Weights of a small GPT-style language model, trained from scratch on English Wikipedia.
Architecture: RMSNorm before each block, rotary positions, biases on query, key and value, untied embeddings.
MLP neurons of a small language model. Each row is named by its layer, matrix (gate and up: input weights) and neuron, and shows model dimensions 426-553. Each number is 128 + 24 x the weight over its row's rms, rounded and kept within 0 to 255. Numbers have three digits each. A neuron's up and down rows have the sign that makes its largest values positive.
Before each neuron's rows is what it responds to, as a language model described it from the Wikipedia text at the highest values.

Description: Coordinated list items
L6.gate272:107178141160107112108101166102110166117132084131141126109136134171138128147081136116118102112101176107142121107108133111151125138077123094097131115153142136161113137143087101084153123115147096152089075116124116140090096133153079101112143193121136135100159124107163103090115136114132121121133107123126120171110162119101086122122127150146113093122144102148133133144124113138154141126110
L6.up272:135142150135126126143122117117141151121124124139125116170127130141129107123069116136141107108134132149184109068141095103139135145118165109159101113097185162113108129124089110074125142151186130144104104139129095084130145119091094147128085185103156106127161198116159135113101135099102099134158121161126113116111157103118101155149164123164152136128113172124160134115115114145107101105133

Description: Coordinating conjunction "and"/"or"
L6.gate1037:104108154140138153118131130158122117131148121121121126128131116105104085142146159143130125133111125121102084138109171150120130103143161121080140146119142110172143150109145094096114087147088127105172134128144151120113101139139139164119121143107120158068149125121103128138128149095145144107123124076129107167153116100136129116140115127074150173125112153096133092127108100120112152148111
L6.up1037:126159194095108082139102154127151097158125127087105119105147106086113153129128109111107166177114090097149122113157135162102135103141122130106094121117143107126115126113136131115132133116147110097087132092113144156126170119154068132084167146073102152103112136098107138104118103105152146117162107148151153063127123137138142118135123149121142149126125120130142111097113173168127104120135

Description: Mid-word subword fragments
L6.gate1638:171136119067132142160134125167100138157125141118116064145136130144170124098180146165146115152111136107108159122128167141152118142138116156129131137137151110125143143124109072110135134146134139187154101113114154096138143154115147148154122137136114116124126097129122116107128121138188060108117119104127174112100084111148112144096124142102152130133109172136111135155158156150137117083123
L6.up1638:083115121117138170124091115082163101124137126141115086122113116150147154155101079158134123131164134127176104089119113121115097127082116117131094130114097127141120148150126132135147096114152117124143125113149105147133106110133137131137140073087100149126158105106092138115136150125113120125096179133155111150118187180143149145132135160088135089160154110121139138096132128112154100150107

Description: Noun-pair joiners
L5.gate626:153120176147140125098112147159130145141152110141120104148096187140125114130146124104111116144181142147128123116101174152123077158157154090134133111155122131119142151152123132078111209123130094131176170168104144098146109197135123135109163128130131100129152095126120144114145141162131122118135105101132132148138140176149151112120136124110119131086171099133165144137121147121174087123127
L5.up626:137122119164098133137168125111120119099140137109147148196071106171153099159127110129093132128127129121142107095098192102107141154122135135174121094169160124167139149122136135114118138118116097153141128152084144139124128161111151151084156140138107019128185183153121132116129095135125135093147172140108182126160146100107121111159163154102099119128116151133124138119149111116072118135134

Description: Anaphoric definite nouns
L7.gate1434:106115131115108138136093127114145112150090157107147135120124130140146156075110114136164118130163136159128110145128136137116129110102139131126096120085169119122098146112102130144111162120115112148129082125039097154181149156115103129164141110108128079136164147095105097096111116136103104135138129100107136118122152106162157118112112140136123125152120140123145110153146134153144121122164
L7.up1434:171133117078124120142129157091110114133134107141065119150135163087133116073169117137096139113154182149141162127140141128153103092115125173137167113206106128167187131122125070128109119138073110124188086091119075129167126144047114140131146149173102105131142163139169147112104140109194119144142140078152111159124096138177126125117141115120168116123125145150102141173133114079143155129101

Description: Phrase-closing punctuation
L6.gate937:119103168140135128104131131144151179106095112138140149123106092123152176112128146117151098130148119161135144082156123088151141198131116122105103134112097146132136121099125077154116149175109168089117114121152154136139121139108110157101116109105155110141096085105146133143135135133145160149118109096125124174125121174124117126098139135145125114131077120143141120121115092095131144147134
L6.up937:138098162165148076099151115142162152110090108131114166123110098107161171141170115099121092161085102101132166108161156089179143144112124142104126086120141132108111146159090127121102102169125164127103143134136129151136158154122098142090136120117134129145117137086133120087138053143131148153166065119112109100118124160098111129099114157127151127133116124138131104125137115163147119094125

Description: End of list
L7.gate1516:092118133154096166116126107127164112129119139081121098118140155131102117144176096134160104122182161124105189122135175101175107129100110144129153126098119156124129144133129150118161112153133136126123115083120140120162150136170105104124118078076132147109125139101108093107127095123162100086132096098121153141127095116147114107140131095150153112160105098114155059172144093064111162129153
L7.up1516:113111189145145102098162101160098154106137135164117171108096147100165142145134098108143138153077137109106166132161153123150115137148118072122132141115101094102109100151145098173156125119124093134123119062126094171145137140146130157161123118139116102174155113095142131129159138077163131109139150133092120162109143139114112147101109132144159105166134150109149118124093119136160146121130

Description: Sentence openers and table breaks
L5.gate233:097167122160151107133113154120102119131120146149104110143159104135194134116142131150126129149137171167127117150113098140177080127083143165104096104120112122111116148110126102098147136110094116152161147153082129163156130082113112100137121119111135158122196107144138109138119114141174110126136141139146076144140117109129106143130125100108156107121139117168150174100124101136184136120130
L5.up233:149104119103151150126157122135090110153150148099112145117151118108165125119141132130103127151079124146137110102145133187119110142151134123135136118151150136146109110101112139160112112124083119112153140160094158146106103135105141122139113116153197147168129140071111074090114116083143124185101106091122149122115122087150134118103065157137144161123130103126117138158114123105147115128131

Description: Word-completing final pieces
L6.gate176:124120132094128088125117114111149145163091125108164094111143112103132125091134151151162142096096141116086126152120139115156176095155102133098080130136119139133134108175102069138119140119094147177152115119140161129112143135166113164147125159118109126093116076128103151147155103107122120115105124135115145131155161110159099140154171107113142158068090191159161127142122140134144142169122
L6.up176:122090083125127071087084110103157125132103119098125134138118139158120111117170127103119118127103111137092130127132125117126120100142113093133105110124114127126088142101103161129111120132112120181140143111110119145113130109136134170130144148140136105081096116145125131117139132136117146142152130115153130064177112172111154106188163115086157131102125103109169109132111137156134115139118

Description: Closing list-entry qualifiers
L5.gate1707:132101133157111176058114127137149149126132124160119178064127082132131129100114105126082124173113144132119157093096134123163167148129089122108108160130149123128153178134109120124106100137113147111149158092126089118127127136135112106143061147170137095130106114132113135116113132127120134131148095111152093150112118114153146151105129138134137122130103133149120133151121176142132122159115
L5.up1707:112139166120095129099108081103147111093110174154089143090129127096139102140161128148159115119156128144102118088133144122159185127106132156139090128117129098111100090154112112093071146136126121121122087109101124137135107121100106122118142099119119114109092163163099126147128127136145105116082133111156160150138133122124129146107133130130114133109128134082110097123153106126101141149126

Description: Name fragments and table pipes
L6.gate1255:113181126132112166070089182077165109137104115147149145140143147157112086128161134100163124135128145106126133145184138157123098149157095109105154130165127136097146121124106104111137143114121082101103163092139103145136139098126122151163088114124146111143114143095112123151165122153111143114126127125133073093098127125106137145154138135111090125125100160105102108115111102127145130165121
L6.up1255:139149129166078147163124154118153111130098138133132116140146138109142135122149095088160107128170120105104126135100168153128123110146128094123131115105131086131148137124094127128166150122102130146098142125126160143136152205130125139092117126135124128096122087136136132147139153135166092158108128106100117137145141129118101106119145099153100147092134164115130140117150143125117104088137

Description: Wiki table separators
L6.gate40:171163118149149090126160139140144106167157147127123117131112122082119173160096119108092147121161100141116138089120157084117116153166117152137111165166114136109132145106129150135145123166126096140078089153117144127124135146131126134144103105138161145102150102144100146078126111131141126123137166109141106136164128104146161122138159099133153171150119106117156129150099138107135109146171
L6.up40:097118113124136111147160172097106158131144114130128098124125158124133151113133117164134137136214162124135090098157109149101101169126096104143109113126138165119158116135162068118095127105085145136124106135114135097115154138135141101133113117117142094153146154116149116132123131146118139120172102115102093126115168109112135097153154111126112065102158164076086137124151101117132131134159

Description: Final word-piece in tables
L7.gate1623:126102111065138172111106116161120152156133139113119114154087145120091141183131080179129103140151126085099079135143108140125172135164136118121137133090126171102138132132101113136134148120135125119141070120120156116133121046109095098141137145127118148124129126108123134109112074121142107139135158130105128142147096100090125152133145115159117129155128110141099077110100144151171125136120
L7.up1623:156122097116122150155122141179162140145113154153104147114134157105122175144148091148154173140133090131124121170138102134123142144158109121165152134141150109103114111088128141154116070155140062096136077112121166163116135144152074090127175099178115110125091159165144088154160147086141165171146111112143074144120129182119136185178155135097111107106143141143138099131118143134147148167130

Description: Table number final digits
L5.gate383:161131131119128124120145146144115121154133110091153121136141196101134118148169121177106126083141129131125120143178083146138134074127099163118097132131115107108099106127137116148120133116120127159131117146134147134136120138137144108149156139124110107095143160135121064153094079110133174134141134149152162131140125142135155141126146121133113154145093150129107119122141154129106127100059
L5.up383:148106128159152117114148151088158177148093106133158141094092164122137097126114137085173151099119110083082148122137135116149147128127128140149094103141165156143149117138140112116137113138152102100145117072086128130114133120135122163122166157144163104134155142157100120113121113100111126180120109160108170099172120162152131098148109098148124100133096112139114087127139153125104152153135

Description: Between stacked modifiers
L7.gate1704:080147132147136125131139073136131142094140128124137078136141116117146126125119160081116154124116127157176091113161134091168153124095133147113123127128144143148131105137161126143164163101141101093131121112116126164144122118107116152142110126104090113149129147144119152137084142122132114062118114096171111142143111176125106130164113081162142101157124096164125128147116135134150131122124
L7.up1704:165139131131122103181150092162132143111143097109115091133129106158133152076122131138125147154135113184139108097112140080132187106125176125105127104162138162132133157134106135148148144129132116140124162108118104138105132137132086112123116114105082159162178145154119171122144104135114136113172104131140109124123067137113103143167112091092145121119125108112158123165112116154160132086087

Description: Numbers after "the"
L6.gate2:178177146128099158160135100131111164111171114156134109111143132122083091163137148158134094122141128114106147100169112135191085109095130133101146139151153148182127095155139146130181150131163113085153193161095147121123124143124067119125131105093127124154121161104123106109131182140150108096107125087144104130135039093161140113108123107164117117110141128095146155184173106105117112105153
L6.up2:144151116088152102128085113138107086127142126113109107146134128118115144115179093109135171106131151125120137096129147095127157116120155107117147157144150127133130138110096119066117122113103136133129132120090118122115142128092125133169142172114134083141107120084103135125122108159139186146165092118077153122119165118145106092176165115073156135113144147132115129179150113104128170117121

Description: Table cells, split names
L7.gate1132:128122083073148105150142133120124131112159125122139131138135100112135109099134115156144137096159151130152088128126159139086092134133177099140152152129128157118148097219115125110140164112152150150143097151150109114115104162142150117101081128126146065138098115089136144155150118147123129147110116115145117101154150077099173090123124114135110170116143169142105170152123089156122143127135
L7.up1132:092129098077177126117147146114117122132153150141137157138122134127123121126127087103119126123168113123118081147111150122115100116122118076127133144140117108100099088139130112103097149132156174106115122133108136154138118138148124086117131154079120095165109154149136116133127110091108145151115127122147121131081133113122132112129097121142116130146125138135115148122102109119133173125122

Description: Comma after noun phrases
L7.gate652:179115153149107173109096112121147165103130104141081133113132113109127132113157128131100103151102088162099143095160137131142137156121146133092147133117138157129171139149115101113117122121106130142114171092122177122131136137102085147072128107106107174110104113106132149120142141128176122150132112118124158153139130090137109127100129106116159119113094140128124109115127140098116159124136
L7.up652:135083147121132151152102113105140133101138149093129080123068116152116161146146112102101118119143112134102174102133129158143125159139095113123153129117109136130112120106110118097117174094155121161139145117149159146151142157123111086101153133107135122111124128155075112116106098164106132183107123112109113183139125161116105143111109108161183099122124100123142125103104137104103167130114

Description: Coordinating "and" between nouns
L7.gate1189:125140156150142135149134077162145169109121140156126110124109180082120110105116174125145169111101125119126150107118144072119094129131161115128140063121138153139104127163107143095166078130131127099134125131165142130088141137134132130194109118101121138110116144164129097133129138135130103104149088100171105129126129110149121137143153172106098128141105100149177122140169165128138133141119
L7.up1189:181171161115138165127152152102104134139141202177107091142123117090101082155163133100115085156142141127098105093146135104140129114125146122157146108137150162163108135104150117083102115142123133132139122133090128141153139121071101147128133114118128113136154146144100119132120120133131148160108141096099133115167146152130118105125116135114138140176121086106116161151138119155133123094130

Description: Table rows and word-internal pieces
L7.gate658:105121078121167123131127125136125116129113140090177081147155165125132150088154159151115136120158148145164129121120096180138141192157095131119148108104113119182137113111115118156064123104128171106121140131119133162171148151145133143163108111147106136130148091111133114173083101138130091100135127128156140104143138093130148116153107173138116107115125168137120122113184100146150171132135
L7.up658:101146131103150130144151153157106137124107137125091148140127170139120103135159123114075086128131151173112136136158116149127133076123120133128098140125059091153109106101121137121131135138133130089102121099116105144101132111101123144111070148167144118141147110117115152111127145141077174115147104165109118119119154156068138114108090151097176127161062144105144138132097161123122107103120

Description: Name word-piece continuations
L5.gate222:075128108098152132111126098118115157127136145161145143137142199168118180105161161148112123150148142129121159115129115084154116146113115110129121135134143147147120142165136083098109124135122146101150129148146157120143102132128088120141148141107107115131112134144121134114110106136134138193164137105117145170177117121126144182156121124119100112139075166074090153098163103106098153121119
L5.up222:124161157071076126138106088136139135142168143122146133171134119126130133148087093143144093146148118108131110126114114174124132131107113129162157112164130159154131130172078169145121129120141117146126162123127147122144139136134126106148120109089106143133110106135114125118140127115124091155104160149137092137125127129122135126162137129149125120141129084189131122115117153092137179124122

Description: Decimal integer parts in tables
L7.gate104:094125167107066162131131100143102161088111101059158150089117169044116125109118133115118090149154130110151159127138113118163145130159097118123124152109140107115158112176135080104138129156133134107130143099082102152111147142146098093101110143108089130114108078134143139111125179128104141127115129101155160151148101116120158127161136120179094134095127125157107142127159137176142156140130
L7.up104:132162119105133099132087160102127123170127112102130168128112103136114100116129116099147142124093139087136148075155153154127154110185097133142114114100106117134101133168107123152141132146128168100114144130130157130109131114129100146085141091114114142096098130126077160136167091086176117078120143124115143128095142145129105150093104098108137125137120125109104066124141137127065134141129

Description: Mid-noun-phrase coordinators and quantifiers
L5.gate198:139161169141113130108163129115127160163112119108167098125111159075154163090185120148108125137155087142142148142129146130135140090101126124094124092157142195138124118171143130159130117107123138127116147129129151131116184132110085143101092112083079118133108135137135130133143112095120146176132110135103096067121095068143132143126096115138140109131077126147154117111139137137145133114110
L5.up198:115175155144123095121127111100141151126124145126094138169122143146122149086118126127111078124121095128137149173170140139111099121133125102097147117133145138143132125124096133114146135139147163138147152159142153098136130129085135147156142142107119131165122159176121146117126108130087193116156132163126102140166148094126107108134121174084147139148113114098123161100156094091146155117073

Description: Mid-phrase modifier links
L6.gate558:125132154129148159129154099087125102131113142105151100137166135139107131097112135145123139133148146179176133103188175109167134149128134135143134146164115138126141120110130139141096143141108106146119128170103130140128121114130117130129096146093132095141107175152084110116043108109112115078063117113117137128125113135173147087104117140135150110098119157124122124122115088162139155127095
L6.up558:140154126134089151183122075148157103133091111131146127089084092155145149103147124089149139121140164086092110174139135103139154160099142095120136152095081109090151153141173150153158145122147143146112160132084136174156146153136115100114159094120108105139140142117094088119141117131123135099133133106150126137121152084180102144137149149129106112084134117148135138114099151134116147139097

Description: Mid-word continuation pieces
L6.gate247:138152139147092145151161168147125126100126118158105108149163137127116167085113098073119114128134136174107127131137057081119094099183155090096128103119149127135146134098127131095118167122141099158093157152112099126087100124099126120138124164133159114149120156165088081161116103097108129159093120088156147124147114147121100171152129123143131122144151122133144134113153145100121120148114
L6.up247:111131080125128096141116120145095219125127136121093132131150145134087139146151123139125138136114129165116142120137118144115128146125091099124165117097148120119134113126157124109123103147082116109124142136201183104128137130124150135096097163136168137143165141142132112126120100138121135125122124125160124103166156147078141117115107115131116067077079138117122088139131118111149152146143

Description: Tables, ISBNs, word fragments
L6.gate1721:107137138116174110121137090114134117142143115090170127120086146158157164085106102157116175108155138089158112052100135107145174147131120143127109120129124104116135124130127096107097159121140150128138114144100145122149120112090151146161098114078156116137163096079142143078124135148156105145136127139140091166153146173132131135140108121155162119145149118114125133138159109143115134067097
L6.up1721:098105094144137128104147118076182105146132077076163142163125132136115117101116102114136139126141138140154111163132118159140157121178125123143110145107116125101074124123160071157149130147126166150076134130122093105122100125097176170143129142147142147141126109134113141103134141152126116119209156133117125153127165121160144114125116096112117124124160122129122158123148182139115139104125

Description: Final table cells
L6.gate1318:125108133104118132091131140131119129127087132115104111114136119130142097137137149082158131143135125156133129118143147092115103103132125118086105129139099122160092098105112142146135162096143176103104150130121107128108166114150125172152102189089100155104136099123132142136123126123075094091132146194127103129134180180124153099115186142105133137136106109113165132116127114126102159111123
L6.up1318:091137116115151126114153090105147175109150124142123101156081123154122118132130138190105079125137120144135150151120142080173103165128114088112131115110126111083160076139114115111108150125106127167104158111154175135129134070124118095140132083148158180143158129140126095151092116136122171077084128145131111135115122138093085141084126120090141157103129102122134133109128123069164148119120

Description: Mid-name word fragments
L5.gate1249:173120120127109125149114152179076116128113112133139168112172138087140103118182107158123124148114103139117161094165164152154151095156132130107134129133095112078112171089166134149096118178132134150121165083144117094135120157134129099146143127130144102087121135143173142122139129122143160147170103086142141099138063146131146149088166126132116144104119163126098128127139088112109141122151
L5.up1249:138166123141096143127128115144121133170123145158145110178139107136114160147107100128121179171134152099128110117133079128110092104133107140124170142112081115133127160107157130129115147083132126147130147115118116135071118145177127087094098072110125098136175161119096113135145134146138116102120145145148106156116180163128127151170148113133134137132116148112104136120166134139106124145150

Description: List-final conjunction
L5.gate288:113145096138154161140124122146088157114091176145141128114121101132131116113139133140103137138101119123149135109101142126112140141137130144095102152185091089156119091101133174059137149144128102131110107102146139153072154181060118123136138141129143108114123113069144156132107114123134117090111058149115126128122116148104122133113126100111123120111120122125111151159119101131108106145131
L5.up288:159095157121113119146128125144120158166133103154113162089106169151110111132117136111112119161132137141134133096157168092115157124133168125125130142115166122146144148129119108113143108121124108165115146110146131146119103126159175107092106123115128154143166132151108140134141148168125143182139141156118139158126138110112132183131101160090145111122114103184138084090148118065123083134131

Description: Mid-word name fragments
L7.gate2:110110176121093159152127105124139130134152111131151153143127151110141132155122132163130138153117115113103155141080154135076154181178118143140056141158181080123135093147128123115078102118106144123136125114136088146079143151137118118077103085080099109131135154119153120105142147147118081142091105132181090126114150116115089129135147075134134142097135145060074144123145167139143125137118
L7.up2:138165098097158111151151162151089137099148122113149081113158154141150124113112099131120123171170111170103168126085103128089142160106104156113180136138141102121152062130137105087162125136136104088122111123118147153165116121125096151167133145125116123156130113112146146151082135099128156163134108160125126141137180158122094142126124087140137066115120133141124138107145089112093151108100

Description: Anaphoric determiners after prepositions
L6.gate125:073169161120127163114135123115136122122094138138116112166122167129125109150157124127124148112147113133210160118163109114178112135109151132122118132152158133150162084133103091081112143104101144143121123117120121100128117153096110150157138142071114093171156136094130076132108132147114138118133125084095118099128098158157137067077121121137140121122149153127137139106146124132133196094130
L6.up125:158079134098118169112115143144108125124116142156120117123169140095117165098139113143132132123166173175124165157145161157163097101071122137115144116128157154149115092154146135103104130118112097128105126164073155108147182119141141107162143144139142138138119168135112073168148136106161137147106145122160163149119114124176107118103150094123124164167156119171165143113117176156162173092145